config.yaml
n_layer: 9
n_kv_head: 3
d_mlp: 768
norm_place: "peri"
norm_eps: 1e-06
positions: "rope"
rope_base: 10000.0
parallel_block: false
lr: 0.00857
beta1: 0.93
schedule: "wsd"
decay_shape: "pow"
final_lr_fraction: 0.0
MLP neurons of a small language model. Each row is named by its layer, matrix (gate and up: input weights; down: output weights) and neuron, and shows model dimensions 80-175. Each number is 500 + 40 x the weight over its row's rms, rounded and kept within 0 to 999. Numbers have three digits each. A neuron's up and down rows have the sign that makes its largest values positive.
After each neuron's rows, "fires on" lists the tokens most often at its 100 highest values on Wikipedia text that the model never trained on; "fires after" lists the tokens most often just before its 100 highest values on Wikipedia text that the model never trained on. A number after a token or word is its count.

L3.gate484:520466560503450505497457487550509486501466552413506499461429520487518562493513469478470575445437532498505532519465499517519538510409587466588583474531550465539451467429469492488512562461587477496506535481501517541500496404471544486490488481481481516455547430520502515553463549516524553549
L3.up484:495491545504479481530509451489480502526514475438518466500482480459594508546555546534533504454549562510532484513470562561457479441438509539532588522563491475407533438479500455477557449464485490465472471532463472524534497536443435499542552420531510442477468480473487492531446523505527491547
L3.down484:470530558460560542553520490525448495562435487511553514478486521525423516429429550450504536566537559534541495506535366474482470484505497522405462461470519451472588598495489479523516508527506554524529479474568514478440496559536509451494463536523509548520525547554516489452527394495479574508
fires on: "in" 38, "an" 22, "le" 14, "un" 11, "#" 9
fires after: "v" 18, "p" 13, "t" 13, " " 9, " W" 7, "m" 7

L3.gate394:477498496438558531534494429522509516587480419489553504490505457505524439560508503513470554488475441549466467463555499512553547477599538436418492532458489497480495556467501493455502565511498508526593523485497398517450494541462486508489537540473457498573423499520444503504458410529484523502
L3.up394:540473510454534502528489511466502515529507484470523531535442483526486523542472534516480519527505421459517467485562559439511492469465579433511463459514460505419523519452458478435596492568570459530521518543472503511491485467493474502425509446505544479514505471576536546517537641492505501513
L3.down394:497464492505574461480535453528515510503506485578499501495572501507520429416551482523497481546530474478476570540497449594511502456522447478477472543461528442561491502514537467524482459510522576497538502489494503455500480531536518532501488485494505542527498478456534495513495439473526461523
fires on: "un" 81, "ar" 7
fires after: " " 62, "r" 6, " (" 5, " C" 5

L3.gate390:492522473419524516462542485499459478545474484539507504479425468420477508468517522550514458508452558546585535486479542465519477476463491473478604492489484532540530535507494450483533434481459518484454402567536444537567514451479551479480503535456603480536469507450496503503485583515511496432
L3.up390:484525468505457508464540511525514474519508572539529488515540473568501503524485523487503559433517457564553500558517466523487508514551445496466502502532593470522459524418449545563463529510587529456546476454539495558549510448472512434491512465435508515468443496525505493497517564492489443428
L3.down390:529573504437522540524468507523472518465488452548469519454422459503586517575431456437473544484408459549432534482491513541435473522455504605502501513509519505501487446471554514420517419405464511546539525539476591443534485551538574550504578470536474486484538517556504477508532518512458565520
fires on: " T" 33, " J" 20, "ric" 13, "P" 8, "T" 7, "C" 5
fires after: " |" 36, " (" 23, "," 18, "ist" 13, "5" 4

L4.gate551:549559473520549483466458452476592431521524513502529506420475448522550534457505536414418494521521538511466498431577454554491515479500446492534487554478445572482507504531483467543505487519496545476395524527550496481451489450510528512473493472446549492564555530457519539494487436488482526503
L4.up551:486466457502496489476464472634484493451592557470579483520497533522549528461524490478437427468533534532451442479509495497551485495459475546442430532438463534445434471416498524470522470430465474569448507508524519559528460495558543488476451508436520545514531451540489505521529517517498501569
L4.down551:478556494488521468583536583495515549584411489503477522541480482515451457550466469519516574431452469515564514480469458503485499476475466507516607506511575455471482553471433480511467533487495469443523493601430468523509528482523473452491514469537517467492511519572485412481492497449513435483
fires on: "all" 30, "al" 22, "ol" 12, "ue" 11, "ion" 7, "ub" 5
fires after: "b" 30, "ation" 19, "o" 12, "ag" 11, "is" 7, "l" 5

L3.gate467:498481466487533565557497521546429410507533527490489481456473451492465526520489496534447475513449558524480538401600456557499433467404462600418481535497496506436524482539484518499457487485520470449530557533467562499536504476493515520535464523471532502536522557491541505567541536479441460520
L3.up467:421488514481433572556443518513489527480479512453479507533479460539514511550547509494511473507564407536404523468441521497467557525473476493485456481513489527527448533497427504496427451554552448493457528540473521495495443485561507464439540471511473420523408520470510526472598505517484461575
L3.down467:518507481550525551492579455477494539564548584567504529433493515468550487492486495460492544467550524491496541513535476436484476469542513529523484448501394511502553419515475468486473537430499533491589541474503484528447448565537452481532484492427459488546507511528437492519456447546552520456
fires on: "2" 40, "A" 16, "uc" 8, "3" 6, "1" 5, "8" 5
fires after: "2" 26, "1" 14, "ent" 8, "R" 7

L4.gate373:483448545432441431601478437515557482558509439521533523521480462499507509520515456452523533526491518442500518482501564449474431480453481524516486416494415409500532457526445485513542467464433528540506497452533585436471428446439535474504545538507519576501534483504506487534510477518594503436
L4.up373:530493503468542494553478472506468548464473475491542512570487529419571529513544542499497525500553509449453426521492467514538528481449460541522448408529517471460525469538502462535427507440490479530437448511500570456500538515549472513477515569517464492527415442510500516583540465596603528444
L4.down373:456484457553580519454548550551595463520421569474528535549455510567478488507597501505511453489549502533490558471589524464508498458536495469468455523472558536461501500484455521420495553499532473476509494549577469506512542493472558466573431437495505519457468487497517518470460508429478542518
fires on: "ir" 32, "est" 8, "ist" 7, "ore" 6, "se" 6
fires after: " the" 39, " m" 10, "al" 8, "ab" 5, "er" 5

L3.gate505:549545551457526565448511516520577458520526481524511536512516494401477479544487447445616534460534461486479451465432488453484450497497519506546528541551485444522464599487492419527601578525489483455518549458520523518483518542515485517481464532534462487489458480515517498534518530500523529523
L3.up505:555532485464491532476502497493556546521496491496516474521560502453505506453521516536495531509510453488444478549549412489493544514439573530517494508450479497426499537523520521488481604505472467510486450421544447525549501486487527492521583507499475483527418570455515542500466504532577515472
L3.down505:407427563500498585515476507508461525429502490507466472433436508502499486498465525511532467479468484488507532494491542496557453544528420497519476560508518461500510422502546489437460460503531492501515450583487542506458501476548561455491474523455544522501498535497541578557559573498492458534
fires on: "e" 92
fires after: " L" 25, " W" 11, " J" 9, " B" 9, " T" 9

L4.gate734:448606543526460464507557556441472533500489540496527477472507524400494474548526491498550480512550521499378549531451488517529476481536544502461574501490479477475525520480456443481502478519561472542535442507473525508509499401513531543532501528528543410431504537465508512463468551504476450539
L4.up734:387465516540431514502474517429507411553505543521494496523478531481525511454548512500441474442471510515493530487521535425457553500475481458479459575503485533512501501562475398466582485472575568490489476492492532491541533485531478460457546556504477502537428424537496527506502490511591533524
L4.down734:510463560446509545535432457552414458487397549550419455493486538495437460456555500467543566486584504436498478464517511512534521515522586516475469451502607569474463422497450484450506485459451522471548504402509509517531567537509544475535519522464505463511467415511519460512532445521503512529
fires on: "ic" 35, "an" 21, "ric" 15, "b" 14, "2" 7, "r" 4
fires after: "om" 26, "ct" 11, "ist" 11, "um" 11, "p" 8, "9" 6

L4.gate261:512490533532485486501506531443513493490529489494455470479495583514601587448568584484549496537506497546495490486447564454503487529526508531528492459445498481522488472512524468521576524567504510406406469511442514526537519480470453472476475466486477464516515473510524462551517514474489486613
L4.up261:459499538544483563442424504502502526541549484407421558493577515590470550484489486468505497481480436544501535569440479523488483498435483508538473479418514482554437494529525530488458563492490545470496483447520523464530540520515488480511462496506476545531534488507552510494515462487459519475
L4.down261:529481489499409467464547546448430510484484481480502475530493483478507512484512514459503527535495534456477502386488431446516486450589512484511555525512475550500453513480427514425521418480541417485468483567492454553465535445514436495569529541453564496415505501480510549487521568511488498480
fires on: "re" 18, "u" 18, "c" 16, "x" 15, "ol" 7, "4" 5
fires after: "i" 15, "a" 11, " a" 8, " A" 7, "A" 6, "in" 6

L3.gate480:522450444517495499573557488460552441489503518471530510501407512544556403547543448613457565448496442538504547459552467513457514521516501537520515553498566544536558470562410502483490540487478497500545507498506434536539524439471488536494429495578457497464463462480525492514466566542530587505
L3.up480:510482448521514563443501504452560555487529447452548535485450454477466529448517468570521529441520481488492546535483466509484548503500527543448549573580485514427523473446453542482433471534490502466491536458504540488486533463401459495523523542513557517550450507545559473458439560430527528486
L3.down480:564534474550505479577486513518408516498455541496482493459433470591506512561526457484475555547505458495520439507478487530502477505441442460598487485511558541564515457503429491536585565442452450526507483491494470565451457527525517537526488477495520435516573537519499476480537474538486507544
fires on: " G" 72, "ort" 14, "op" 5
fires after: " |" 27, " P" 15, "," 12, " of" 8, "|" 7, "P" 6

L3.gate658:438549409538521551508499493538486515435540521467426474546426474454496561576506545487524498531564524487546515561481488528510476473430532482441557519526506459469498559556518472525458504482511503510558528552484537456496523478403464516462583505536503489492521529488485507526420535504473502521
L3.up658:396455529523520493532551466511548477506544511470515517536557396544443546510486494453487450477526499412501487551469494489539460574474494495471429512470475525536492492527550486449461481459427546548497467531508515502599514505460468470485590577480533577483505469528519462401493496442507422493
L3.down658:496500570529463515477492458523441532517482472481567476457509524504528491519460500513492532472548488492450511450494544484492607447523510551453452442538491480447518410456498520513475504523501487527489462474546450506438511558520470479459417511478453479579466469492508501554539529452427494532
fires on: "oc" 26, "ol" 17, "C" 9, "or" 8, "ec" 7, "ow" 7
fires after: " l" 30, "m" 11, "j" 10, "M" 6, " m" 5, "ist" 5

L3.gate429:450533520458454540465504523527503525515558478535548529516476533508497513458476471468415533474557486440506565497440468464490493497562483508457543555489440496501398472489549440427539514439513553535468555510491530522509551464536484476535428459470468537534461483570505434498438420523532547466
L3.up429:543552543533486538461473481422547500483521478472524473485591554498498470523523517485505515492521566545437560542485503533401464565549513546541471505495493527450562450441495484458510485548509538447503507485568498507553563511420544513501459557470523486536479536492471421462497554449440473597
L3.down429:515504499508551496501487536576503531498455479538396511479430471527448551510448522461445457491460429515510531564498505434604407494531546484448504504465548439548489524417520536467509513469609513550549555554506506499476477480482498490464475511554481521411476464534489557558538473537538483492
fires on: "r" 100
fires after: " t" 56, " B" 31, " T" 9

L3.gate251:495500463503514549506534494456545521590528474522487506561468484503492482507468513522497553578472440466482442529518386480483547509570469598458456453496551519549481467546467481530402498560524453531466498482493507538476409437519496517470518470493576455464524453469443484416484525435517501437
L3.up251:493523514475486558462498489459458561598431502532536514463474525465575490465485487443519573578492489555488521503539557485497476452492449539426570523466503446537485459488570523457471497503493495517428497451471493490463492530475448495438565540472492549496518481537551533442439497526498545465
L3.down251:544518441469489473549543495447567479528513515492447484511508458502418503546504525526497497457483508464509411517424386498484495548491525580494472514518551432387486507478467488506482543489498436541492543549506514568534478514507479556468472449496502460494513500435449453563496484442508522488
fires on: "ch" 53, " ch" 18, "ec" 13, " Ch" 11
fires after: "er" 14, " R" 13, "ear" 12, "ran" 6, "ar" 6, "en" 6

L4.gate457:507497464486494492487483470460527499492464527580445540540510500512498564488504449480501507510434513553475429501415513480501519501405481538506531485488553530458562431478507470544575432484511542498430462487467486457506520504510526512532476473590509556524486440485513532483442495492490538502
L4.up457:496483509514509566482557420505488493527449489528389518490439536505508476532517518480552481462411586528484550504496517490506515506516507467430444471479532496522566495473512557473475474514472487530497431494471470412500533496561467523475507505482518500481489505531434481452432517430517424444
L4.down457:424551495515533428527548477506520578459486510505561555499547461448510553561457549490518510448432417594534483515496485503466503458534500566533508496450531538470488441487478461448527477504462498526490496469520528499455547431541460455461487446501533529496555468501559428516560505503530559492
fires on: "P" 43, "C" 33, " P" 18
fires after: " (" 24, "," 11, "A" 9, "M" 6, "I" 5, "F" 5

L3.gate339:466546471532498542557427521512576400540514447496476517422525539520509513553485469491501506496453521431478521500514537502461461447451557539474492541523441505453519524474461529499506479463517447542573567546476519522460433494426550509485410497470514481468564479443445473487446518383547470456
L3.up339:521566473516540441512512524473522502529622578499452448467510468411501534536465464474519498469476385496463506526439490472524449448489517506465484535514462502553530589460494459505492453502405419603487514529533460536532528500466481508517480521541499478516558557503516456514466554438520474432
L3.down339:509475524405473485484541507525453456477427573493511536478471505508511506457547518492466538490539578467544450470551551514460572527517515523542477510513538502505469489552525500531491483480453504439461403469518488543536504518535525485521543488436433494559465494492514516393517425475505505550
fires on: "at" 16, "C" 12, "ir" 12, "is" 10, "er" 9, "as" 8
fires after: " M" 58, "M" 15, " m" 10, "m" 6, "e" 4

L4.gate85:426513509542439523479567587437469521463494505474484483584489491483554461467438488517564512541483510424463445444492476563577422523495526524567477483565434463539482518461490478469428524543483442520440522488469465468468456501454450459497483478522541446496468500556449489537586446535514524538
L4.up85:549406520528503526542495501488421460554475450469479452501441545490536504540485468448544438491526433494526547539503536511509562480508455533573494538523527472506429451504500528552476468469514561471536455437534574526473440494494454603529466490477557408492548498449436506477515493486523482555
L4.down85:561495477493499519460513484485533542518580449480540474546576520469492463456533517573516508497405524454536445527558454471488401489533515526451569543542449524494563529539562519461483472553536463452537492540500446447478468430503554560468595540523503523474454515554475503460530489530512445550
fires on: ";" 35, "2" 14, " |" 11, "3" 7, "re" 7
fires after: "2" 18, "4" 15, "3" 13, "5" 12, "7" 7

L4.gate619:510554498497508547499492552480502473522534506491492455461466490467536502543515568444505428513579426551487558491502523484439449496498508431516466454570532510536592502500537473523532559424524474457522486476508475543541540411507514525512482451518483471462522468515497520554475539505506491455
L4.up619:483474441528539448516494465504535454466477557461549544456524548490495536477500498448436529443520547485476531505558440476496517473525484462551546406519524541531496529541463488543445527403494476496478492467534490539458552504449441436529550517544513582477483500508463548543486455427406501526
L4.down619:468534577462509527507423471499466595555527482524552442544518548507504504527499508526575494471507488500567520506504515557429554498523543446493496558471467475512505536483467511500500458608428510479461465496555490492486516568488469508477487456465461553523519500505530472460459563499485457560
fires on: "ec" 19, " \"" 16, "i" 10, "ep" 6, " al" 6, "R" 5
fires after: " D" 53, " on" 11, "D" 7, " N" 7, " the" 4

L3.gate603:522508515470477512501445504513490544564478467490558510528565517491538559517530499478530468514525510534430446414522477554563467439475362494511435521485529500498491541524518579491483511423507543531481584513531518521554483406518488499516532479463445503479528521476529474504445503453480538499
L3.up603:407536505458510478525519533515529574458423501542490486571448497501517464459550499511461491476562455497467502486512440463531468483570517510545437500514524487473533466536479493405423538578487560489574595523437377488456507457529503495486570530596493535530508481539535389554473604513488501541
L3.down603:525482512523557562466528537430491453508509509457525483462454542555512591533453501491512507484420614520512571537512537495488496424473470491507497464469463484519471545467484466586557565473481454501441420463556587507575476541492513529476477459455427449442485467487456535512564443492491531487
fires on: "9" 39, "2" 19, "•" 9, "1" 7, "7" 4, "ight" 4
fires after: "1" 41, " " 10, "." 10, "{" 8, "2" 6

L3.gate302:599503490438468507520516460547578505520605411515563535503462503566442561467472530495526419530550475462387481510442519446534501425551470471493417509503565528491466468460370473536500534411523523508502518530451523505534506492493526481528466432547553566514506444445401460510537582490516505489
L3.up302:530453481441541507551493479524534526524522461565527533520448527545442526550468533509553456510616459513446522484472514437511500419493503483443406484508544477586474508487375514524499478440531522528423557515512510513546541566460505515537409492483562553460455438437441441540511564486511498522
L3.down302:398470534558527528527488534464515538459393639475450482559507495475496479508523421516476532443459521544574562530519454534537476544487461544494517488483532504531498487534564534513461528589501449496544488498556433492457481447471509624450404585531483436488421531559594527492478471506558492500
fires on: ";" 37, "ain" 23, "n" 13, "est" 7, " \"" 6, " –" 6
fires after: " m" 20, "or" 11, "5" 9, "2" 7, " |" 6, "al" 6

L3.gate283:527496466529534570532510463587531528476495437459519483584465493530485480501516553491557460477428417491504503506482450480505593445505484512511448477480462427428479522480444499442429557482476502542496601521432475503484446415492583484447529484512478519491510479505520518406474494515551528483
L3.up283:512554526457451517545522420561510539506506521493503515494531500529487459499451449408537482510469472523467522496550453508499507476479552466498448480487454479477481551485491431525474537510425454536472552563510478488503443454468509561490541470511509501546491455483488510520450630524516466596
L3.down283:447409498537514490387471501424461443507523485485536463494533501519508511506528537634464447508579529478507494508537535534522489561516490476459583528431490449546536411549550575507458523582557521471481457442541523498500497523505517438520455521482477494467521547493447520527567423483498505463
fires on: "al" 17, "n" 10, "k" 9, " –" 9, ";" 7
fires after: "r" 17, "an" 15, "her" 7, "al" 7, "or" 6

L4.gate681:522486526548555477456504482454500467569464508462446507425484474443516469487538497483471479501520489511498486519463523526501479510453554523427548546514490519418480511472560482524469460476525461477523549499476484509547492548519588549468469502501557524542523479478431482547560518509480455469
L4.up681:499483497491507430517370523511472515468501473495522447529489503540548456499521535477524511567537507533498474412506427490558516572463466495533475501505442566534474445439447515466465561473527515540534451503462532576488489483498559440568571537446498516467501512465491482467480487533589493522
L4.down681:487517492449509521491563552509591453526516542497508576435518488504532565448471477501466506462466493512507467548516521492511377540508454489462546510476511412498454517532535535521499527527463443458491365509520438480574454527476448521487436470599494439560554495482490436463574424491507501530
fires on: "all" 21, "up" 14, "ue" 13, " L" 10, "ame" 6, "l" 6
fires after: "b" 21, " C" 14, "ag" 13, "i" 6, "all" 6

L4.gate288:451513543510524478578465469544466502438477486468467514519457513478507527488497526520592480549542531519488472593399516533491440483521522509499489507519466505487482541487498548500499502502483531472488503448452576459487478471533522448493481559496558487571517548480569486539465585556558537521
L4.up288:455514508513514466449472534590552447513505431477533519537544500432533455531499520489505445537479511551494562491529541533504521514437556491525484462520489553441606563510512451552522414453479454481450532429562445465520495561473474493534519517432543541444436499526417519517406493467413461544
L4.down288:539510528517498526510457507468525481490530482487522472570552466514527472519568532456607472546488600489451482477461498499439495489569475513528493450448517513487518429547524522479518587513509489500521489368485521467506506441476519487508505531464492492446510563469539513492454560571520534492
fires on: " N" 49, "m" 25, "N" 21, "y" 4
fires after: " the" 36, "″" 7, " |" 6, "B" 5, "ver" 4

L4.gate127:522561530509443511560496547501500504494511453474446527485507505497520570509506493488411438558520488514503504524508473502539565546497470548454548444540519509458499504510445476530420560540488523493417456575452489568450428512465503495412540556483438489505539499477519515520468484525441532541
L4.up127:463432549563510421548470579541527497536516526539487550469565477539519481427535517517438495517430461429446492543494513487507467471572536528473502528580496471532489510496522465447523504438479495518512437468612514473464502480554541454515539553576471568426525465525478515492529516454432496574
L4.down127:564435449490570574482459484489500564498455528487555527505547541421566512507521528501576520502526580495517519523517476489534485485610485493538543502497549517494474472510556481528429523477515453528539484509479604546493483588474451492472512486454528465520480505462547520519477499566495511443
fires on: " A" 93, "U" 4
fires after: " the" 31, "th" 8, " an" 6, "er" 5, "e" 4

L4.gate156:485498523574500532503508512482481444535568549559523477456484448500506485403579519483512612479506497481421496489518502566582525536461553471531506454464512446547518544543448481592454456488431481504538423502523498551509491518518487488442486497434468498552477496466446550456506559487390488496
L4.up156:549572544551418494474478499465446522426483458533537509534493469531453472596464489483565578537514501506496514492440530516471495544513441382446544484602571528480425555524487576531518533464496543529476485503436528549469494479541496532502534410529490507522553413518540476464546520491514505502
L4.down156:431464464471514557575491467532500513430449526530447461503587482437445529495514488481497499560545436556502524543532507505526539532513540554575451479481448489513533454544545495486465495486483481454536526477499503488540487502457551529533494513546506527470380553552533502495534486571543500454
fires on: "ent" 22, "ong" 14, " C" 12, "ub" 7, "od" 5, "ud" 5
fires after: " c" 15, " s" 12, "st" 11, "th" 8, " st" 7, "h" 5

L3.gate136:481466460438491467557477466490546451514435551474452586484514527480450522530488477467568581412540511494521445538581610477516544522471486500503536473524560509530479577557523453540469551519474518499463539502463439461447474433530432465505549540529472510468459573504533521466492490535444545479
L3.up136:484452459489538469482528527486468492476496535426526619483497488533570513524495470458522500472464595513586473540475520427500520454518544501492517486489507476446489559528417597535521525587497509465521447479505552458486512560526448462463461499570530522490484595513529521466528485560471528498
L3.down136:514542510568486464509552450498536530490481500539476418568517453466453544476486498539495537521534469489513468530451442509524517563532448521383454525509550491464506457485601453455469490451494483530461480518567515534516481506397583544480536482519479500608448487502528494538546455486474513562
fires on: "5" 51, "or" 24, "4" 16
fires after: "0" 26, "t" 22, "1" 16, "2" 8, "9" 8, "r" 4

L4.gate121:480557506521502536441482521510488490535524531442505483509498595486505569486486531431512529519514456457507518476450479535459546531474448493481464423577466528539485431527460480543500497432426525563469495484527494505459517531550470505437450498458484557494459529542447507512516547541502534509
L4.up121:459571535521461472502524509455499504574535513600538551450513501473471504586451449486474538459503496521538519476487477500547482499496547431494437450515456478513480545632582517439497495483524533563505528511457449513508533489479508522433450537465473436486512501504450489571456462446423476456
L4.down121:437523502499578519471465405524502538421546474597528509524502496510479459470538488465506471500456457501495545500538511445436477524487487546515567595466561512511504483430447546533486489515464504517469448524450508460516475546546497528556508492409460563429490491518465472474490489571535516543
fires on: "0" 21, "t" 13, "1" 13, "8" 11, "3" 10, "4" 9
fires after: "–" 51, " " 15, " pro" 9, " of" 7

L4.gate198:464502489470487493470568466573504535473446539499522479490500478470483534414528492486512486483472525526515480486480477523501492519489513424551516477498525457479551542509474437509513457492553460534464515505520491572400515537528561493590593547573509531493506459420501541484500518549560487455
L4.up198:545474467485522439387559484466453554433525493448538488566517508503495543433454464471499528465499498488517521461494494551519547523503544465507519503503512495555487491493486466409493422461496496474482532476395469605543519502479509549549502496561452513475526416498485524432472451487533499526
L4.down198:550543463449511555540496546564474508444499509525485437533481488542507504476562537497420404537538466465586458483518538507529429505548467485562473482524530568507472455423551540530506476495515428426420385518523574497485438519560505494455465488447496592521484431498467511492535482461505474551
fires on: "g" 44, " th" 15, "ur" 13, "ith" 10, "t" 4
fires after: "en" 19, "n" 15, "ec" 8, "ore" 7, "w" 7, "an" 5

L4.gate54:564472483514519523480502595486481535501432543440525527528503462417500480496553481501439469478545516521438544487587476539472478463537510491563573535452568570531520487502496461477497522458514455541532508457417502514557459455528477464598535489505513451459539447436544480549467463554507454550
L4.up54:493443592552458451510508513510531445584495474554447460502484549401498481521495489590424511502501495490503462476567523508490473473416487476443481468551553453554515538502516501561490466448559543454507434484510535526505443478448458486551502475521488560522558458513576505444493494489501511521
L4.down54:512526441457536561460525565532496472432448513433554561535475444534478489480505558473465445488496513547487490473577439529475579444546511468454540557434504552509440475497537488459493483531432521477542498546377529423507517496508583523533519538493476428459490466445504538501478488512547452475
fires on: "===" 72, "ew" 28
fires after: "\n" 72, " N" 25

L3.gate186:474507480519486455574577545522466557511502549468522533526490481450431447488536501544517554504551507526455530545515511452550498435508465498510486581525609474515573584451573490433498456528544485473518498451448487511443542510544522471495504520489545446492569462429480416560498489500541520495
L3.up186:523479514494493518460511512547462489449505536523448427512476583487536517419439451586496509426543488522568542483477570489518405460507488506430500472504581493486496472520532464448532485457567541461506482480459484520446521508496472469494509578503531475466463503530544552509516431480509541418
L3.down186:508573514559555530548434540485517465510492483514539541413522479554469512557513514493504489503439543406410482485486473468535601550483416461502502545470565541492492443475463485506498505487507497526477555474501537466463529501490506539516442471518478513462547548507407481540509548521485512533
fires on: " G" 41, " P" 17, " g" 17, " J" 14, " M" 9
fires after: "," 52, " and" 15, ":" 10, " of" 8, " as" 5

L4.gate477:480414506537528528470470478448505487462516476474519504488484524486561495449492496517503501478512522462431483590491478511465481500492497548569439506557529473472483568573558499532498501466448439490551454492531433534568471527508387557538456502520571521507474453517467374471557466467530539503
L4.up477:491393482523435519473601557453528476462518516469437474557467515519496494437561471487482527487567449412498415493481499467539492483437514573550494552495484513506464544513411484565487463448446537487474524482465464552541423464505522519537476497496462524535561430549479454502460504513544538493
L4.down477:500564483419538534507508509544488528450516475414511535464522513493518541524465476473506551492521426506533470540500490578491513488498553493442537426502500441515501582488502562478522455552506476481528474491463576500513530511566429587566464492541436549531416565508514533517528532522412454464
fires on: " |" 40, "-" 28, " n" 12, "ir" 7
fires after: "1" 12, "5" 10, "4" 10, " a" 10, "2" 7, "o" 7

L3.gate499:443521489565540547491492473493441493606509446450481474490493529523502487492532475511478513523497471528525520518531492574566441475496408487518442426525478544488529522533442511544463568459536483532511521466491462484545457498467523542546459580544482466460524576509481535439485516514498509529
L3.up499:553527593471446499441506508456443517455492430497511508476504513482487480497512447478546534430577431472465536534464455463450550502540474484447444452528472569446549471519499453467473626507462464476487489497532550464487479521498498512496538530521589509522532543503513480529469487525496490519
L3.down499:482484526506500484517486450554525474494515529496463489463524541509484477482515531509588563610415519433480483524530490522508457519436587570534489602471523442503523436451500537539461461496514471463479523458461466533498543492477544438488517414487441473534534434463525572479477529396441502428
fires on: "st" 38, " o" 19, "1" 13, "u" 9, " st" 4
fires after: " the" 22, " in" 13, " " 12, " In" 10, "on" 8, "l" 8

L4.gate648:467530553500469428490494488514548521550541515482497526469552587494520545488520500455459513480557440447464508469556425544492525514539520431558542426518513493513507496488544421531542480522545497555529489454498474506450499525432537563461517497448507489483489491555529500504571449583506484546
L4.up648:421541512465450444460527523473555550563461555493548475476473582498472497548490482472496485500531520520514549506472479548545536485562535528535537494527495506518551535496531388511491544447552482545543545502493464568514479509393397505438537455490554516480487521602494529473519506545484513491
L4.down648:499475566539536476459460445489431538457488567484420518537474471506515465475523503485532551516623581515575477530548524431567454527462455461412499536466547505481504456507453525549425525434471486507497462530499507540515467500569508520482501464526456524458468557504465459524491486533467491510
fires on: "an" 47, "b" 43, "T" 5, "-" 4
fires after: "om" 28, " com" 10, "ur" 9, "ro" 8, "ch" 7

L3.gate633:512490528492561501489512467486511533485532440529482542528433474509579502491440522554594472565493515481487439504537468484399405499512499523489519395430507556510538507500443519537503519449537487473524619484471492506518467470512493443489553542500499545461460517499502473506505470519452391561
L3.up633:564582539508611492474449536517557506452467571447555617521525551469469458520485459508492558470535498490498516585494509473491506549530486506488511456551462527504453551551486468499484503498511458586444498461534465465563500531534465501474535590532485445443504518487525509512443489497475487498
L3.down633:571451510500474442535521485525518554525571440472529531504477500499491425471514493504573516498546547482538567517438463461432473488489546528507480468504543420473440455475507499522510558458478478492485487477521508509492502525479468500561541554530471480432546520528534490502547420483495538440
fires on: " N" 100
fires after: " |" 25, "|" 15, " the" 11, ";" 7, " and" 6, "-" 6

L3.gate71:525510498509489513477503457539457519503449553505528484484457535457468494508479496475482455506503539444491508535560535474521563482479476561425491367463440486486514490513535432563523434533460501545507517489474565507454486521472466461432501523534455520527524514523448482467540552462500520457
L3.up71:466508563521411549501462537504531474558430537514504424495539488458469540477545481526469537460555439537448501592535534461462486488483524536499487500538469459495416471473551512466525471532587517480510494483505553475491430562520496496442524550539467572499461473516459486550525511438561546493
L3.down71:523488431557488517495465476493476498402504558549520531536422459572503492511522495534511467509481533488513484433507472511499527458563472471450501484542475484575555536542502471490511427436444470469488504595505434514446477533500519458563487429528464493498527508505545507460463565509480460497
fires on: "igh" 31, "ate" 29, "ld" 15, "ical" 12, "ar" 5
fires after: " St" 29, " H" 15, "or" 15, " h" 10, "it" 7, " st" 6

L4.gate9:505447545506461544429543460479575541525493431494485493482503519535486533510469479526528599467539527511517552516509446494521549499469533564459512412508455465405523488531465559503484479508501484487521504541539496491421518471489524493436552509555516502545553511517554524527471380474468458542
L4.up9:528483488495437445475491554402502521500514468483597549472585518538550415463467531501473443470518483519499493493524531414470473525522519489467502508488493526569482461526518489461491537511448534561477482504529546430480490498550409532491500465512512476497540600564499434540438463504458477472
L4.down9:590486480497532576513453485522462487536537419518460488516519525463430561519538486512498536437457536499491527484431454560492522433569491490517447514455454530518546578534526487484463418507528452498475476489483479606476534458399476497495476493492517440550483557534549537484497548438507504536
fires on: " ex" 48, "x" 8, "ro" 7
fires after: " the" 12, "e" 11, " P" 9, "al" 8, "ter" 5, "th" 5

L3.gate504:488516478488517469526470493510510503539474596483461470488502462587451518607559520475416513531529604516539494422491507518575431538470468523512567435520485507458488499479488465536464511428479463487467541480492489545465516515497553467424522445471539550502532529496485523487523485495477530439
L3.up504:563551531455518417514545525547461487482494510582539560509507534563442467572553459560422488520549535548443449472463482484541446501514486507444503501476428546477496509448523432525445436379511431516449452486448462495558591472543496464447502459434572497500484528528479519443449442484485586504
L3.down504:507512461628489577522455485563508469579436510510487494474518490502474599465544479525522508420559488510519551451567499442522482472461515559552475524491516457466551475532487438493466522517488478425377465495467509510512428475480479483462481477495547438547632500482518427501552520505528508456
fires on: "am" 25, "ue" 18, "ge" 10, "e" 9, "y" 8, "all" 8
fires after: "e" 24, "ag" 18, "b" 13, "em" 12, "le" 10, "ut" 9